Weights of a small GPT-style language model, trained from scratch on English Wikipedia.
Training: 903M tokens, 6887 steps.
MLP neurons of a small language model. Each row is named by its layer, matrix (gate and up: input weights; down: output weights) and neuron, and shows model dimensions 128-191. Each number is 128 + 24 x the weight over its row's rms, rounded and kept within 0 to 255. A neuron's up and down rows have the sign that makes its largest values positive.
After each neuron's rows, "fires in" lists the words (lower case) most often at its 100 highest values on Wikipedia text that the model never trained on; "fires on" lists the tokens most often at its 100 highest values on Wikipedia text that the model never trained on.

L3.gate174 [130 125 119 117  95 124 149 102 138 154 137 112 152 126 153  97 159 118  94  93 128 113 123 149 150  85 160 102 125 154 107  81 114 153 112  81 128 156 123 122 114 138 130 104  91 102 123 102 166 155 110 144 126 112 105 160 101 142 142 107 154  87 121  97]
L3.up174 [111 147  87 121 126 124 126 148 130 141 106 133 116 125 128 149 124 168  90  95 145 132 159  91 133 138 117 132 135 156 123 149 130 162 113 108 146 187 119 139 133 131 100 126 123 123 201 121 135  94 103  92 115 119 141 147  73 114 123 113 142 163  97 120]
L3.down174 [ 81 136 117 100 125 131 149 153 100 155  98 149 112 117 109 114 105 105 113 118 134 149  98 108 113  94 122 140 100  92  99 133 140 144 130 143 122 125  96 123  99 117  75 115 195 108  97 103 119 129 152 126 122 123 158 146 147 119 121 143 132 146 120 106]
fires in: "to", "could", "should", "gymnastics"
fires on: " to", "s", " should", " could"

L7.gate448 [145 133 121 117 147 142 122 112 169 136 152 142 118 142 154 130 117 140 119  94 124  69  97 103 114 148 147  92 117 120 102 115 109 129 114  90 110  78 132 106 118  79 119 159 118 146 144 137 110 102 122 125 153 158 136 137 140 131 150 130  98 147 157 108]
L7.up448 [209  97 106 122 118 146 112 144 168 143 139 157  90 179 117 174 123 140 170 145 132 107 126  77 135 137 107 122 124 149 162 106 151 172  71 145 160  80 137 138 139 151 132 107 135 120 145 109 139 119  90  63 147 113 102 134 124 165 158 125 130 133 124 192]
L7.down448 [180 138 102 119 165 131  86 155 137 123 112 126 119 127 131 107 125 126 167 175 132 114 137 119 128 152 113 139  79 155 114 122 139  87  99 171 142 132 134 155  91 195 140 145 151 154 111 166 176 117 139 117 111 123 156 122 103 113  97 105 142 132  96 163]
fires in: "as", "into", "from", "so"
fires on: " as", " into", " As", " so", "pa", " from"

L4.gate139 [127 160 106 176 134 111  42 100 149 183 132 158  96 152 128 150 110 114 152 151 132 140  98 152 152 130 126 119 149 123 137 140 100 146 143 165 130 158 140 106 130 101 131 128 107 131 112 119 101 141 139 110  96 134 155 162 122 150 124 127 122 137 135 142]
L4.up139 [140 169 137 154 127 120 152 105 165 133 127 103 127  97 132 107  89 139 130 160 124 132  68 127 152  99 151 163 138 111 137 142 127 128 123 149  96 138 134 129 123 106 145 114 158 118 169 108 170 135 162 109 107 114  95 147 166 137  86 120 107 140 128 128]
L4.down139 [169 111 108 130 173 107 131 126 149  92 134 124 113  97 130 116 133  87 113 116 143 121 108 122 145 133 149  98 164 118 120  87 115 156 120 162 129 139 127 138 143 127 115  89 161 132 144 138  95 122 175  83 142 120 143 177 163  96 112 119 106 109 159 145]
fires in: "with", "to", "followed", "like", "from"
fires on: " with", " to", " followed", "ing", "s", " from"

L7.gate57 [ 96 170 149 124 107 134 116 119 117 122 180 144 117  95 107 116  98 147 139 154  87 155 128 161 167 127 137 133 113 115 156 107 112 130 155 160  78 154 134 125 118 129 111 111  96 158 150  92  91 101  87 132 125 145 140 154 121 121 166 147 162 159 139  97]
L7.up57 [117 146 142  97 147 121  68 105 159 141 106 160 118 122  89 142 121 170 106 108 146 141 147 120 122 148 100 102 125 124 113 104  61 142 150 102 108 173  84 146 167 155 134 136 110 136 132 146 159 121  86  97 127  81 127  88 124 164  84 166 116 117 165 110]
L7.down57 [141 125 173  94 117 138 143 138 150 113 138 107 103 147 134 102 154 160 110 120 125 100 119 115 138 138 132 118 125 126 131 146 106 143 138 122  89 139  87 138 118 158 131 122 131 179 122 127 141 130  93 102 108 107 112 124 122 104 148 102 169 156 166 107]
fires in: "was", "were", "been", "history", "xanadu"
fires on: " was", " were", " been", "History"

L7.gate312 [145 128 158 156 111 157 155 149 132  91 148 101 100 174 179 161 198 133 120 138 121 106  82 143 135 148  92 160 143 174 162 173 197  96 115 156 100 104 128 106 140  92 136 177  85 137 134 146 126 112 108 118 128 128 135 178 115 126 101 157 108 166 157 106]
L7.up312 [146 177 132 164 126 145 138 132  98 196 119 123 143 120 155 133 117 115 134 107  98 138 124 135 163  85  88 139 105 111 114 135 115 105 116 116 143 158 115  92 140 147  93 147 118 139 115 163  88 158 162 138 141 122 116 143 129 131 136 164  92 125 170 162]
L7.down312 [123 146 152 129 147 138 156 136 115 179 118  90 149 130 124  56 106  64 125 137 146 112  74 101 123 161 114 118  94 108 149  92 105 117 114 127 105 161  99 108 105 110 138 119 158 141 117 115 112 121 130 139 164 128 147 109 161 176 160 121 135 182 110 165]
fires in: "two", "three", "several", "five", "four", "six"
fires on: " two", " three", " several", " five", " six", " few"

L2.gate818 [120 145  94  82 152 146 164 128 117 141 123 143 100  93 176 148 129 131 134 160 126 144 136 180 106 142 113 117 110 134 135 129 133 149 101 146 103 137 127 130 103 104 119 134 156 104 164 131 133 126 167  90 158 106 144 105 125  83 104 140 150 173 158 128]
L2.up818 [126 117 142 102 160 169 139  86 127 162 139 126 153 135 152 122 120 142 103 167 143 113 144 144 101 106 118  85 111  98 144 113 164 124 127 138 100 126 154 127 137  95  94 129 109  98 114 123 120 154 143 126 145 129 170 158 140  92 128 105 153 150 119 127]
L2.down818 [129 125  90 136 143 141 145 130 114 126 154 123 155 125 170  97 148 123 127 134 117 122 128 123 151 126 151 127 109 110 155 123 166 105 138 135 166 116 145 106 117 111 156 145 132 152 117 112 125 163 139 126 147 135 110 128 117  77 145 131 113 162 115  88]
fires in: "company", "companies", "owned", "bank", "private"
fires on: " company", " Company", " companies", " owned", " bank"

L3.gate155 [ 94 179 158 140 125  98 109 106 166 112 155 146 119 137 127 101 156 100  88 142 107 117  94 142 182 157 121  95 137 123 152 133 156 135 121 143 151 108 107 122  76 118 115 121  97 141 147 110 203  73 145 147 106 136 144 128 142 136 135 110  86 120 122 174]
L3.up155 [144 151  94 106 109 112 104 165 129 118 159 130 147 107 158 127 122 147 118 135 113 130 164 123 136 167 108  60 162 155 145 111 141 135 133 124 146 161 131 144 175 116 123 129 120 158 156 102 138 127 145 162 115 115  62 116 128 132 126  76  97 119 107 157]
L3.down155 [139 131 149  95 114  97  95 129 127 118 113 123 105 159 178 146 124 114 108 166 153 140 184 137 134 168 123 136 121 179 128 108 113 136 130  80 124 180 131 147 148 115 123 143 139 167 119 122 123 128 170 112 109 135 134 108 124 113 186 146 127 128  96 131]
fires in: "than", "over", "about", "approximately"
fires on: " over", " than", " about", "approximately"

L7.gate819 [146 105 136 131 153 122 166 151 113 127 149 136 150 135 122 182 148 134 113 140 153 116 107 152 144 162 124 139 114 146 101 108 117 123 145 107  98 150 136 139 141 113 104  93 121 116 160 162 118 146 117 118 119 155 108 132 148 153 137 148 116 156 117 146]
L7.up819 [153 157 131 147 126 132 153 161 105 146  96 156 137  82 149 125  90 156 122 142 108 140 120 149 121 144 132 130 135 104 132 117 108 119 132 175 134 103 126 154 107 142 131  84 158  83 186 123 138 124 143 144 118  92 176 130  98 103 127 124 129 140 119 112]
L7.down819 [ 63 145 142 109 126 142 151 142  99 143 122 125 128 147 109 117 104 145 125 109  95 108 168 147 129 143  97 177 100  93 154 108 150  99 132 136 105  83 154 114 122 135 110 141 148 120 140 101 152 105 116 103 151 136 132 129  94 151 105 107 197 107 129 109]
fires in: "but", "they", "had", "as", "he"
fires on: " but", " had", " as", " they", " They"